Weights of a small transformer language model: a variant of Muon for these matrices.
MLP neurons of a small language model. Each row is named by its layer, matrix (up: input weights) and neuron, and shows model dimensions 0-255. Each number is 128 + 32 x the weight over its row's rms, rounded and kept within 0 to 255. Numbers have three digits each.
Before each neuron's rows, "fires after" lists the tokens most often just before its 100 highest values on Wikipedia text that the model never trained on.

fires after: " a", " the", " bo", " do", "le", " Bo"
L3.up786:124137126124120119141080066107102115129097063129140142140202129147109099113145120177051183159126130092084104103136140114099099092160134128148143113140103131133121123100120182142113081164125180106167106152100137098147160146143146134180113142215087130157147140144118160102114115068120078075095118122168165115188174166106113186091125049134151146120138159165114129171135171125155140128137098093095104047117151127196129089165105133079087080189117114135131113136173096068151126103121076148129123087140117071152166117190174164091141162108103134106137137048107094068147156069144101117135060123125170190130112153129106135091173162152165133154104190157104146093138146146153119138153129136112131153150137084153123120188163123133144096082109116108069147129198103121129113149093244

fires after: " De", " re", " de", "s", " Re", " St"
L3.up514:098108178116155134093122106059168144112125140209163143149135075118106158190064133168140099092170097111148134090094158170112108130160078127085118109135159084145087183136144164102150089152173141123137138139156066122103111063101132080162144146149154139196126188155082152139136130160157159170155125113147116175095103156097130109136143097132111180102141122156148099086182119173110129124100158172115185110138161127143118082129073140135139169103182123133182078118187140178152150196159047108150152109162147144180084079147067120214129089099128105095137126119176102112125197139198155098115165125143188136161128133145134121088073145127086122125103167079177121124154121088161124136122098128106095076171124120134161119158157095077104091125134113083119140147090151064126110060134102

fires after: "s", "ch", " Z", "n", "g", "wi"
L3.up243:090107104115098097158098142126119160089094128112110132105117120115122101146095130117207125136033093146108143094100148175125081061103105128189116178111151075151089108101162128123147137173126059127095125121144093139107100134081177090167148039133168116083083098138075067113160133138145138118082199123164118146121166142171125134116131158109132124202099133139161177134110098174172157145135151076100140133174134094104132113153113181091174152115155186116113123120133102142094101060125174148194151111144098135139138059132158167080135155092173103195172140126117108116143124084145103112094107150131097193155072108136133143174113153113133091123143111164132080091131173155127133143077026104154172132104075138198115102151124102071066100143157109129124074158134141148118118130177166

fires after: "s", "p", " S", "k", " Ma", " sp"
L3.up614:117094101136176092087150111196126091094095140085143168122157131139114098163125194132102169102105092084105112118141121037107093090137081159112122108147166096171140102123114137077113111137141064126101106145122107111089164117178093128094131074087165104158159111137060173116115109156116110120120119137124174132169152099116066118103136096109090149159163149147106139100081190073152117198138115177139108172161173105129134095065104135156035118092134118139136176083145171127142103120140143110150073071101146140120107078118163137185148139138147115143229130089119083156122152126086125160109099139167099205121115151156117124153151124075121101150179110109135112123103089164130152045180113148149135117131114103110123149168089105116193116192120178061124172113123162126114211152135084

fires after: " h", " He", "s", "o", "he"
L3.up374:165080194147152130130131112126147167134104118131143108131128107080119096102134090180138115117101134090179095117153136123117106155122131171152113133138169080096099175138138193108102128134147148113086127167161142143131079176088193148149108127120152150094203200070098189105131210131177137136139070100142159166169116099130105088099115151155136095167136108142099180116093168112170088129132126117135078146169120115137141094148189106161121135134148137158107099097148133174057183199191164155104147137091136100123158195144150143100122116083113113135180151153097102055123125205177128077151106198134080068133104083125106134129146167115051108092114119114097069163126082183143143072148084110120155150110142121130141161156115093104139104128147089141160130113164141113138141155242114

fires after: "s", "w", "hi", " We", "ite", "y"
L3.up171:174141120117142087094063149112120102193139099128110113119116173173116148134099100103167096159124143138142158118086088138116120148143111148163084097153121130178135179132095128085092134074085157155125131115080138135093096188128113115143169125131094131117132150116168176118198181115158150150070151166117108147173107096089070091148087136128165153121127186169160124183042147143161095107102119129092081095139150235100104134178112099166132151121065171075202122080102095124133120078182167105183094144155159153096110170155122135126158124096144120114173127096140139125154226177142139085075112133147177119108131139142169118195144129115121100085144160126091108150067123145147136145117163103116094096182164140139209150118145156103100141132096090055169130144178136119148096147176120

fires after: "op", "ur", "us", " for", "er", "ten"
L5.up861:118109138176149156158065137102122125140110087124168147097016160120091141171116116153132173112176131148141095120120144168149164124141110119076098056120088203102177179117075179139135139179108059084104065133135142168171117113113131162165154127140086160122145135168109076127138176117093109198160076130182138092142221167175071135154171087117157113114174125167136152165118050130112136064126177084102161159103150153138114127135092136115137166116085183144108111111168173129179128187075090112134141136183128119138111117136157099097129119132153129098167146127101115132162143130098143115121086058094123127120173123137155133083109118124122129109117151133128176060121154124122052149131130150121091112154104119183145145068114129111180107111125134086076173140182162093072158107155099

fires after: "ri", "ra", " Ra", "re", "va"
L5.up620:147087193087117123113109122137105077154173140103112123141185154128136069139144157132113154147069147112147139156121167171129137147113159141147144133119108131061131115121164184183142131104167138177118196135127137088094123091133072116134207119086128149070138098122099129104076157029112132142076120154124124126115150166116095153114129101097158077153170078144154096129086125152090137150194135149150146091166145198125153116126121088131149164146181131109171201100132097201091158130133132088126092089146109134070097096133099120114153131141182143107193105161070101101141140100109153135102093137059127084125128177102181128136116087130195131110042119081099136138179130122172151081144170115188099091104109080191170153074129142144138088129186123088142182111161175105147131161117150

fires after: ",", ".", "we", "s", " season", "ur"
L5.up893:143153167109115100065160076068120129172009094112128095139196119133129124190164060142134088082087140098140188140145127180113096162106159162181190151165062130138095117122132127129146114156113135152098159116171134113167128175145132056138169107182130154089143127138144150163084115133160116094124118138111131119115120165172155135148061167148108161124092165115135156123109074130179161161147132133173081138094102097143089121111111129186140151123107130104131103088102132116169086091113187099136173128163149158104099142124113155124141091169131113129119064087120153142128172137111186158145152100142116126109092151047111148151148090102153121154135161084075164102162120083172112104015124173165091109154170080135155172148164118156142173129115172123172119080117102150206094118099139

fires after: "\n", " Char"
L5.up126:135170143095103145120152133092111158116178094141151151146156125148131133110093140141151114075155159093157109103137165108169158150090113150148085063124107167117136089059188130191119129148101043139091138107113121164122093053094093136148190165141125166123196123167138142132108159066146133124099066115094126098165145134154157084114129122149153171147125117116080150113108166107121119092120174162133115098146167124087092141122112071129118146129121176139149181168076130153138130178145037231146120077117085145187104181120136163126138124119104116164056159059161183078066107089126089083171128145134092164191093125118135134092081122163115131156149095134117129096216119165075157127122074087060163112128099131176071137117067120139135147116149097146130134135105120128126148123125161

fires after: "y", "s", "us", "or", "w", "t"
L5.up72:199158089124171061133173104138102073174120077153113171083086165152091143171099142087128115116080113094079123126149106074168096118084121116169086123130123130144117148190181127163090136140122155110143138166129114107121078189138104072123143097153141197123129142145125150134163087153076138130118118153189162171150132138126131167097129144136143138161160160113105153149117154147105160044128161131085118118113094088163132125220056124061102121116147107150186101053142074143087086113157129143147139144118137100154177085124184079090148107176123126139128113141210137114151104139131096108117094129164121153059111193132138133155095164131152136109102130119119155129135107132178148079122129108145155109146111077159145123082155081153108097180174140075161147166158059105170105117231113

fires after: " re", " Re", " \"", " (", " Du", "fin"
L3.up595:124137102145042094152106157103094162114161135111172169099130116124114152139114143111139095123124099090100131122140145123170075159160091096117135150110145169148051108105101157141092140157120140095068151211139084080157160056117091154163109058151206157100136117144159172079158096117103165173149155084108161095081121092126098122166141067137098108057125141132139141149108113093137134115145133133121101118127134150160161128138108137172081171090118074202142112147159103143153129206137040156147089115111104128118099085085144161132079083094116124179075145149118136139149128129118138148117101112146147127120076156176188124191118127100109128177117123080084191094132102126157157120089157131163105128101121028156204158121125113132130126137121124154195051059115127114139164098095103

fires after: "\n", "ur", "ine", "ar", "ri", " lead"
L3.up230:136113138106146083147138141136171100189123155123136141189145186118147149129133142162107138105099129128108166080170091152117102137053164135158088055148156162146059149143114118182153126160111115179096178146147159144094143102131143117145092125142154090122160157135154150102132146064156148118131134127132132081115134070104136113130144095094119122103181187110138165142145165127156172144147034163127139084123080134107112176105117097133174137110101169116132116101159082132161122062171083118178201112136111183128110146188122135090162135185124054181119130097139167090189230077087090092132118173089079099129100154099079157165143080061167088100132102161099199110120135122143147098117089142145129128085094108117117150109111149083085086164139191110113159142177124163146182130100141

fires after: "\n", "ec", "n", "ol"
L3.up486:186103173101168087081174187172082137133097098109102084178109191179148121131140099117170121116136146154117121118093115107152176164180107092173102068133105117129140102126236099125103137067115085177070128137082138143153106094141149154121112144170129135145165156112189166123136108132159110069151050171127160117152152103098140082098148089169108137089139125126187126082103126106144136149112181124133130136167171163202105139133103029100094153143134086203146084145129152143135121088159058188098154085145189100104117144131116125064111151123175106141100159088179062069133132118108098130164143108125137103106122111108157109088146161148144094163139138107102119118143095191147127081109144151120117102113142132119103167117107152102110095145151185073085170151146166138169126132095084

fires after: " ", " C", " S", "ri", " L", "s"
L3.up530:108067098056137085164127163155158132126076117080221144110106084083106133109134183152193120146099162065114150167159070133102133152100166152132131173156143121104076083160172107140110098105137185102139168145129139110104122074131178135196144101126161111064150122090173075147167172147171142121119186121161186109147066094107125067131095113103140125134068061156181157099098096088117100151151162154115154133076089140123147154141101104103109168197139114103125164098172185113114089177085122124148155149133166138133149136186185088115137112184072145126107154084118126117120193106142145135169189126167139168141176082157146178151138127125075096113088146112116157119113154149062097123102092107148094117090198111124096135120149169108131135119161137141152180111158143136117110149141121

fires after: "20", "–20", "–", "-", "con", " "
L3.up167:162179099160024077149156150106084174181118078092191128163188127117144124150105154216120078116124159148144084089095125101171130101138158170102142119100118149092140150157179119138126156199157092146125127108112170118119177153125135087117131057144128094157167144108163180130124158138131150075111100158077097133150070192148092172176086141140053188120113138095113127096083089148119127141119094102164110096176166105155173130098148063157102139102045098125123101148134110124134107109146152086078149147119121098157130096123144110063145100134133052153122159140106159100162100168114101132168121097081157135142143173119082112136129096128126116102125131111080119124092113048110119094134129162142092049141124123144076155117127137168180096121162129109175121134201149156111178141152169

fires after: " Da", " G", " Ro", " mo", " Jo", "ho"
L5.up461:100143096192091133181098113118087106108150127149126076124161185101134066064125108147121158095055103092078070201098075158162166146052115128172171126159112110132095184126111161119151191136090121111138168161143120109155103122158170085183164122165146130110193136139160131142174100118138159099092140129064128129135144116097121129170095145148073129069083109169148111190150064126127091157108122120153141155127166095128185089130179124109076187149166112154153063187135131122145175147146127163133182171066141152131159126160116200161137173131102032131152134089088112096100146091119127149138114138137199083161090110142122152131121109147167168074149121130102091100150152088100136157157142080132153159101115093130193127143127090128149139088157097159089132121175114136139118145103102

fires after: "s", "l", "ll", "lo", "t", " Re"
L3.up100:126109149138135100176122046054150116131140151091124147086138150106112171147121188147103152119081149064116139094096152161113102111056115128086194155148146123095148115144175131101139078112160108068043168092112128148043094140158122082129116126105129138130155122077140144058093138197120158153097115124112146137089127114098200128095151103097159074155179143141171095129096149137092088118202144049086075115112105075110138106056106119137101117081141093159162126087124097155139124149145167191191134158218116137150160130160146164138166165139140106124133161116146107100071139147124185083154081155139134144143099178138116170141119181116117135140126093111105098071139129108139107119090121116138169133124119162166135161052094147138121116169160092080082155121145162160087141164148107

fires after: " |", " mo", "o", " "
L3.up45:109160188133108044126100071112097138138148064108138143210050164135170089076120130188146160093178182050157159118160124135105147111125172146188153074168136101130087167110079093160131106146135162087086134093181135136088169095150151166121057149130134144180095144135088114180124109103152071156161114117130150147119101151124098091081147159073153129151079098155134147076151158155135109100113155105150138134126169168133079133106120110121077100142166112143103061117180123170181167100095171100135109137107095118130151122109208087140154157164107133099156074062130168078158092138103073107130139139139129122129197179157141157103133151185104115154130115131133124149175127124099190124133061143121138122102109058109081160131145079127138141118120132155133131121147093124066080116126127

fires after: " dis", " P", "P", " p", "p", "lo"
L5.up370:107137119146115095141122163106106108155127099131091183147111095091126168073126204095124222139117139134143103129141144136087151113165111154087150040166146121172112126100097138175152158143150080105145128135085104096140171123147171128134113079114163043143150088155152128153153099068080080215114120148182107131155087114115126154130102182084130148107158184095113168176120142118130097102140142108167088133155080121145092121093163165112115171134094178107167116116122157084094075096226086162154116110107156139112119163170139116125164128166093157179151168137201062118135159124145091148165144137087172102078139111150109114075095133162118142153114095130159108142129183081124152119123112143086152150091169150132103124120095111182090122169063187092068104113147154146101112052165148

fires after: " pro", " con", " p", " dis", " P", " sp"
L3.up318:122108070119099158119132066141164129155118164123146131062117131122159116114141129104144111091150149111140124110175134163140182150159098126077131145201132124177164143124135115106156133128101169088093219105125158118100142085177061120101100070147121117165189114144092148179113109113139082126106146119183089150152103078130118059192194189120100126145103125150070124122128117133133126104097127120116106143081141163117110066126106125111169186138124149096114097141132173136094104097092110100178168158177130116125188168129105171128086141168127163181122115127175096162157147188219084120099102130091083124084164068139101135124098091163117149161067137050092126136129083151131182111103105157050155085145165184127108105140101114155114107138069079111159178131145107165165153191113127

fires after: " G", " Do", " do", " Jo"
L5.up800:134078127084084128147130104159105115133108169110095136112147102104156158132118134146149156125066183051101079151109158110125120137153183069191099119098149057183110103094113140149169205076114110116139142107082128133118086110168158167156163139059127125075140157103175165188123186118102151122169107089133175169111118132087122090102138114135147088134133129190130125140125114070171152134124124102113138123095153108122181118214141156122099106172175114169102166153232117102131178206097152177187086171151088128157136092136139128092179129147129116105094085062157135148114165119155125124133190117100144132139134138152118172150166171114127150090119107188161105110148138117165140139139117116117145133075058123118124164126131065091201124168126090049155131107139134142098110084150109

fires after: "s", "S", "aff", "c", "us", " K"
L3.up88:141142184073126040144123140119134141123129114123108164113142090113125149123119118087075099075085138118099110103141138135130113174125142156122132169198144157127131107118152102145080137229129159137107131147115090175143113150162096132163117142085151153087194126139164135180195097145130115146154148135145096146147099125124113142128182130126164100092139135110114117165109200094101132106073181134127172133128116152105121126124129186092144124131069164164174122091101194142105090127123086121139119119098112146105155126098106172066168080170126180132121166132181140084108178151084087153112106095141115108103143125040150149180137184144161153177095089108106088067201103104089155140123056151089053135116087116136135130115164100063096085129174139049164124133124100117197203123083102

fires after: " (", "-", " \"", "/", "'"
L3.up531:113115214061097141139085157203143106123095153103128095106130167136160096136110139176113106148153147187129044114155105149166139120116131126083109141102146130113169102156119082118172222150142197138106097099140156099134106140122158108156115101153141076128138141110147078119169149144108100176113135148120168114095137133116120105220163104101045085113102156143114111129127105105118090117087134102187173162147141082125098058129131123145151149124167150141100107174183160130103114157142163105144122133109102180090119186151196181106121125135085214144149152074126134182129133119091184150183170160152098124061116178124087115093089113143118096159116132124086152173108106205138117161134165120118103171106101073130078161121126084111143134101127172175177123077148123070111135115094078

fires after: "s", "es", "w", "f", " w", " imp"
L5.up132:159171157091096041121195102201142199151125154158114143122174168124120058165070109084096115126131112114144165126085144100111094139101153177128185139132145100149143125113166173121171143151067131106089170124124137115164124119135085106079142094062141156074091180147182101169125137130177149092109125127116167142141117202132074127138131123174114153100128130084137148177099133072111176142120126171131141103138097153155139150202148143106121068136132103058136114116158135154174062104141114112114104060136128134174107120148142110158227122180126115132121120133110125185153108129197184115118037074190105125125086122109119182127129111162109167116085151152137057148108073102114068118124112121110128146135161156111096130089120104110103069103123118132152157156109126128145131090152185

fires after: "-", "fin", "|"
L3.up566:094115089155055098165066124096156159170105163111106128099129110046188128118124144105154071104172167156106152122157162137115102138125138092157160112151118147142083153118096155091125125059171079156125135139186156185110112114119140153120135144101128137166099139169126171134130134162108098163144157136110145139145145161133148141144133152229119111167174123179123152078172121109057047154112155130108110068145160137113111096161143084179165200119168105150141070130121128143094125167114132073140135104122142078120123122128136123103107181117129104187112132155176096088105120131116132126133024167168110071118178138164112099084127139087097164138095177179096165116115160111111152154129105164156093112174133093194153083185107221103117178107136161077144165130143172102148138158095166

fires after: "s", "c", "p"
L5.up691:125112151145137105129188115112111159101138148111117043140125097094150072106128146131170130126130141096114153084103097180133158088149114134091138160089193116124098134142143133177128090189129127101074132139123125144141071082132154103132099096151124083131129147151081221082124180141079107124073065086155112196146129149121108089157148125149155156137158079168127141114112112131104144098085148155128115139186200054129135084105142129096202100121090116120194125085124158118110071117131130076132107072126143133126107136120135090154142112111157143213168100137126128098157175100131183094095130156115092174126105106115138075113179130161149100199113117117194128099105122103161098092090130189085109073082104167137138143176154116102017093182147130094158141149161065132121125152130183

fires after: "s", "es", " Fa", "po"
L3.up819:170184124119135059118164107125118165117133073140172121162122137142071072136084184083099111058123078096109143133143100098108111151050130123203144109114195145147137113118144141155112108127145148131107099166190128130116134125086145106139126086142113129141198155165104214158116146121138170174074098122133123150117142174138174128107100142104117117147127171156165174180116088101089138125105091118096117023130124155086142121147108149102122175110111188129077114098091126147116120158128165103139101137129131173123135100084118126180128127127116181170152101132084055157142142141104152109114126160140175103086129156171143136112123192117124118112181155109169084117129186110065086038164103123143199159127173156124183144149092118125112097145085141134123138125141179104070211137045123

fires after: "s", " S", "u", " W", " sp"
L5.up64:095150061147117105114127127076137160134150106109166155108114105203116116147111109161174164150121140102101085114110146099124123148167090189168107121153135120109122162108149091192091146067160134123105127108099127117100143168140093144136121107120059157130162108109099170107154138120137129094137059064187124136093141089144077129111139133139128125164172116157144100125146128116105101135120173108100126153113071087085211156154076120061144093179098115146182088101057144160186041127124088124125156165151124151138115124143118164183157112099106132150160060193110150148125082198117146179156149126124146170132169113172131131176156178110077094130148094116156188154156161084116085078141127078015169073110153150082154121107143113194134154113146101112109193127111140094159143124124151

fires after: " ", "s", "er", " S"
L3.up416:130146118090117092130115108152075110181119107118148094123172137128163180197145157115148154134133099131098129104107126154163095140067117099196146108116178154116117137139089113131107182123139123160144117112148128157166145094144186138132094106125179084151099098081176126131143102060140107194117150057119112130168158115130074123200087140155160211120120146122134092128135194102139158139134149125093130121151137133141215129125159106119118092151154067134120141150139099111075145091074123143139122164106112125134142052114106131137159144121143121128149171143137157120136143103166154108165141176129146192088139127074078143109115113084131080104116099067128032116081145141085121212105197091066098125083170127116136130118130216112140232136134141146100123113092184104107163091124043

fires after: "-", " under", "s", "c", "f", " w"
L3.up678:108139113084125171158084078112127168146146116103086151183084179090137062150101154169167085128131137158135142143134148169121076122061072118098112163166128151140112112088148097167100093105055123160134150086103164148116157133064130133167114099176134147173154111150170139133110175114161121113103160093134139061080147124103157073150168079160098152074192141199152081105126078114090163154140098149225097066158106116110176116149116144092169186076085139122060075157118161149159103143131145092183101126100086173170102101133177181140115165112128162201125113090124152196189131141126116172088092126110100079128146151100113132115121127122135129135105137125157127093087129069147083128113145104096089105098134105088149185156098153096144078072139143100148136159112111116136102128121127

fires after: "c", "ce", "lo", "y", " University"
L5.up235:124101139114124129110111113139108080113143104157088100119164134151150155158151066166103150124090143174125125139117096101120087097103081102097125133147113153169143180147128140168210131140114150093096147153125175134086099119084152139129105113179136157092175173135121116158093099081165077133067148185097063207107094158148126172127164221137149126145168140111056146119193198149147189098077107135118073162118164062094141080082130131143136171107126076164117155127091194102150140073135119144138130092191078156107130159137103119089132080226135108119127116079117161085113157147129138164100126183123140206108204078119155100125204088135112176122132100129132119144143123092128155123107058131130145088149124110131105096122126129068093149121150146148133100169141086115127124102087155

fires after: "\n", ".", "s", "k", " the"
L3.up417:119148121131116104108119043145158172130100107134128155085180153077078047132136182183177107122044089068127153170119140071137133139114161127128088121136076132074170164106131166146119149107137154126133120110101134107148108137115162077149107119120096125103150093136142114089091127104111160099148169138115155099113105160116152128095061147163129115116087150102165149155144136122131149141124151119105098152117140137125145118162125130152129106103121113138165149108116147101153112105124121144176150093140094098148122075091166100037088084181101196114147069153164063117149132077150090152245194137107092107133191102132131152168145144085137136174135199060163195100155145113152133096131173095113119105175132116149086182161163099140092203127075118110136091150150134194060163145165123

fires after: "al", " as", "ic", "ar", "ur", " An"
L5.up481:114139101110133143120100129109174095130103100102127159173140121122192150099144153132136170160106131085126107151100113063130140149118120133128193149194165158166087152104147117186121080134101104133137167125116077141103162113132135149091115133161165186158090085180126182098074223137169158111121108125174137086151155137126141151138131110169045118104134148093092189066087145175176198107130179127043096130165100178151104097116162141093128145096112131133141172153146140117150074114163125114081126071113158126124124128123131187139167160108200130175090102156119101147134155115142134104054121092123097121114120153128111102174121142083146109120179169155147051137195108092146191100143125151143024105085121100129115120123134168086088156141122134178094077151148103175112181084128112

fires after: "o", " 18", " so", "ig", "am", " Ho"
L5.up900:068145148177116168102121170081174089143048090186121160117111110219124100103147129137138177134127130135150110165088162167150159134158096114149158110136086120123166080163175060137137094151136090113110115106096153109072178093149111164154085084104147083120182169115097119157147101166137109153183119152126150117136133131173156162095086109111137156092118155085137182200121082114128206119104096089095110106088151177147132118113152132113152146149080156143090122105160160201137134157161135071135152144156117162153082131102138138109053147117085131118132107105077158126112137079189110128111152137149114123131119128105060080176065101107124194167112129114122171163119144125183122124108189163164145131107153120188122117151172194151172174105058123128077072164110154105116129137186106

fires after: " a", "A", "-", ".", " A"
L3.up258:184162124137144047125067170204144131095209094184121155153123134138155154155088149183174111189159174095130049107142136126140074136150149139139062105118084132156108144116115069103115081108178104110130137101053150163127139122151112103122125131144080117106129136134152099120178106119138123206120117086160174078166145144111116157153074177116088162102112066116160141153099137154125131167080082107120137130132068138115138048125141118112097108170141218097101136128139175155096121102112140135103164091104169153076085152142157141122139146122158157127128152125163087127125126120126122142120169110149106092107139130104129231080163143091156141093135166139118142123095174131128155118133110120138117146151139168084162170142099141135149069107157219034076152086117147183133161109098139

fires after: " re", " dis", "s", " Re", " and"
L3.up484:127103151115073108095156065124169191142151087105142163143122106140136129102065139114107109137114145061115153107103108089120191145156131171149169102149120162147088158125113103123177131122161101102136186155029146087120181156081122095143105153146130151165197093109088099129154166103113127145074143177089095095083070094094138098127123099164147195072104170089150138090106144161115118145103147078143134103097137105160084129177084108135058157098149161137070157140169122125198134108152153136206103123095100153114172156100132176075160116128139095202141160141081088132175120132167112115167141140085155149142076131182108177111055196097112142122125110125094142104177137117154153165110166169144171106114152143077096132142131147105154107184103090126163132138092127167123195111111150

fires after: "s", " S", " the", "al", " We"
L3.up137:106133144133142098152156135191185170146101099168206131163138061136077087102132163073170144120119188121170139150130123087145093105082141135156074084095160080163141148134167070127080140170102100139106134102123103154138130064172119148159131113101181100160141146130088103102140151122170086168053064094153147105109142014122132071133108089108105104121178156101171144135151139111121120144143116160075124149154127181072155147143131137118116175136104117160126134086131132144122161163131140069067167121181122185157132118126142082135145102127161115099100145146180092194113147156122153148127132176123091152142159164121147177113124161100105148107107131095110131116132132125116104134076099054149155078103159043117165113105159116159111201157057181115099156093150177147097174127126076

fires after: " ", "==", "|", " |"
L5.up648:149218117132159137113105044124132179156127124111192123187088117131196140110118114156116129032162138139117123110098174084113110114128137174109103077120075146136199095101069163106190154177143104099125101095110116163138158102070162147167153155140207155113132057123138042076149149128136076071081146118133139120111091172135195107075143090151123165148168132116135168129157136105101151158113092109091094156168156188103092125103098115098078114101174108171135105141142140104144115142141140145162066134118122134146109089136178168104112133141146191082144111141146144142105176114111180158095162125167135141159134100175126119156168152108109118157145098162122138086164126116126147086047068138173063119061113110096097110124115134070093110150105178115113094109120141131093134141147150

fires after: " c", "c", "ce", "th", " mi", " Jo"
L5.up420:138165119089124113090182140097111096149122129171147127126117118077126128100141139130086107077097135129091121175149133136139136171163135139009143125151123109106146159105125154170139085148106103091122153158059146145081142074117159158212060100143069168159169153117134185093119143094124128095089124117094157135159098152106115160123098175189115146151126160097087128123134154161062127193112094150099144112130127116170165111118090182186095153130167133174139189145147123113120093166137171118143173108184133147144104116151203168084110173184123096090156103034077148122110137143104179126167144114109239145112158133162111169091166130144123121158098096117139125142176098142128149145100104079119115132152044113156106101160100117097136160145088092122145170129110084149152212128121107

fires after: " a", "A", " A", "==", "\n"
L3.up916:148112213147118079140097099137125109130147169182142063139113084117076186104098102119166105167184174176163169153123147122129135095132092110105145121126104086083190148121089081133150091100113130112107079134123128095161137089116146162144139128120111092122092130139147158084102129164092105111164113098134164116164141137082162134093140107185109121090161174132071134132153081174158120058063158072162212154133116172148112101119121102086133169158169100151107097163119144158130140143127093157155103168044118135128157046119147093102116090133083078136109134116131102082156107127166068100127139095178190109132113152081083166130154158104110080122138145124165131114085107186130157143099167167128155163177123169102123092115118113137072060159152245117101152123104106167136099125099091

fires after: " a", "-", " an", "c", "au"
L3.up35:167096186112197087137084125157119125168118116166134116184200097072185064087153203106138120094161100097130082097171155119169136141130102140115113086129142113108121092078118122114150139076117080194088118148063139086155163134087157137138162176131139143130100125116190129107118140098127170128063145173120101127131073096130121098158099145121053097100125162092136119088117168142069109064072102100156147157120115143090139118128117127093129116108137162118133092173132175101142104106071090089158124176184158073122100188112171142097137076118109116104177174170114140102089111183154129096092105119191127091099129187067125145189135122086099159174132078199147124151164170131131111100120172145142142118156158158163132148156090156121126110076182149127151131102136097087097143104085169

fires after: " F", "F", "H", " \"", "-", " "
L3.up554:138121067145120142139137148172069096154107212118162126166145117155150099131090132181094074188151065164199092096073095100101126121126149108108126107119166140164173169146153138114113137125121148102139068144115176118149096177114131134175071092130107121157110160092119118149084106123080108128152131099138097082101138123157094085107147109122109098131144093148153163119157160161184127160189159159079219143206134092121124094125170145070065173102163103145137108094079125143128118091134082185138109115151076154089085168149154136105138205168105161120153145119172145153103130082170096140123191150099084082143113149150132112119078162135137143167127136113106191103099100141074137182120117118138128147107213080144154133205126087098154118123123119120109162103117071134087191071117129

fires after: "+", "duc", "s", " win", "0", "co"
L3.up351:140155078135150101165148061133171167083070072116126124147107165111091121118102191089087184166161180122171112108098153126148093042096131111125106098127185127101094073143143119060084129102119131129163144107171161151068123155112101116103133094112100082139129177147081147145143147121130177129103079129127102108156128161117075178185213097099165169173130155135123109154150142112084144123146124099093140079106083097123147089116108146116092084192122166101121078144158107152049139102111150118166094131097093160130169144115113081127161122135121118114113080127137122146119097123192128135146077143155140205124159057093103164145073105137117111122159076156057131141112122121107112116094174176128156102180156133116100114163136148106147134151162127162182011115125104094150105094178099

fires after: "s", " S"
L5.up334:087151126097075112125053155130136171077114049104172118120142061122090068172113135135090098107108134132153172134068145148062122131096136165074114075128142152127149120110146146141096126138148128129097131122119092155086123165147113135097068135180122117130145152123161148122152146135134156118165100084131177127155160144102087101135094160156164168143110168068120172102062109090164111110142147139111123064129047192070185111131133139167162170115191182113114129139057142133124070081211185124120166114139109124119128163103116097130179084086121156136177080078094116182113185145175107141157171136100143131067119078108146151169151175128136141191110123125156110167106089107162160095135099163104151083103147118104094151133143089217123129147140114131156070139143137128164182121152098

fires after: "s", " Ro", "on", "ri", "us", "ef"
L3.up474:140122161082114142070166084074145123170116100186166142115127153147103112134125133153131181131121090124094123150115123101148140123086154159118128086106211105170124111128145158132108112143161114174082204178185123100124036115181092043079092128115143140154134115112125165096126079163087125137097169123174135074062092093129052150148114142107105106152146130074136146130120129146084180145111116174103158163070070114109124114152077113131111172097072094166180121132140144149172132117146168108115178134128119124116115146185114097142111148139223106120198127162111107075135119117093159075142093172150147147063105123123170123148107187119132125118134152077114157067095141070113119135148180141129191144174171097081131114126127096135136130145156117115118066154084072127162162151194110

fires after: "s", " dis", "is", "-", " su", "p"
L3.up339:132099130112098065073197116109156171104159112122133113156123196120135078097113157146120146089129135147119137120118096097140105084108124176121174113151116141154097145121079127114136088082174146088137167161209072118087107060090104178114086108207147086088154174175114177158187187131089100145131141119157138136125086092127079077111118162121135147136179112180116121148121188076132121153125132117122153140158151150107154061095127112141100153080116087112065139135140167120164101110146156084148137114094147210118112145159121104116188162128120155125161174116173142127093108145169123162146127106110102170140068169125116123156084172181132173153116173131147164076077151179041144119086117170088113143122177133132141142136135083073162110116072158135160133170065172174148121163092160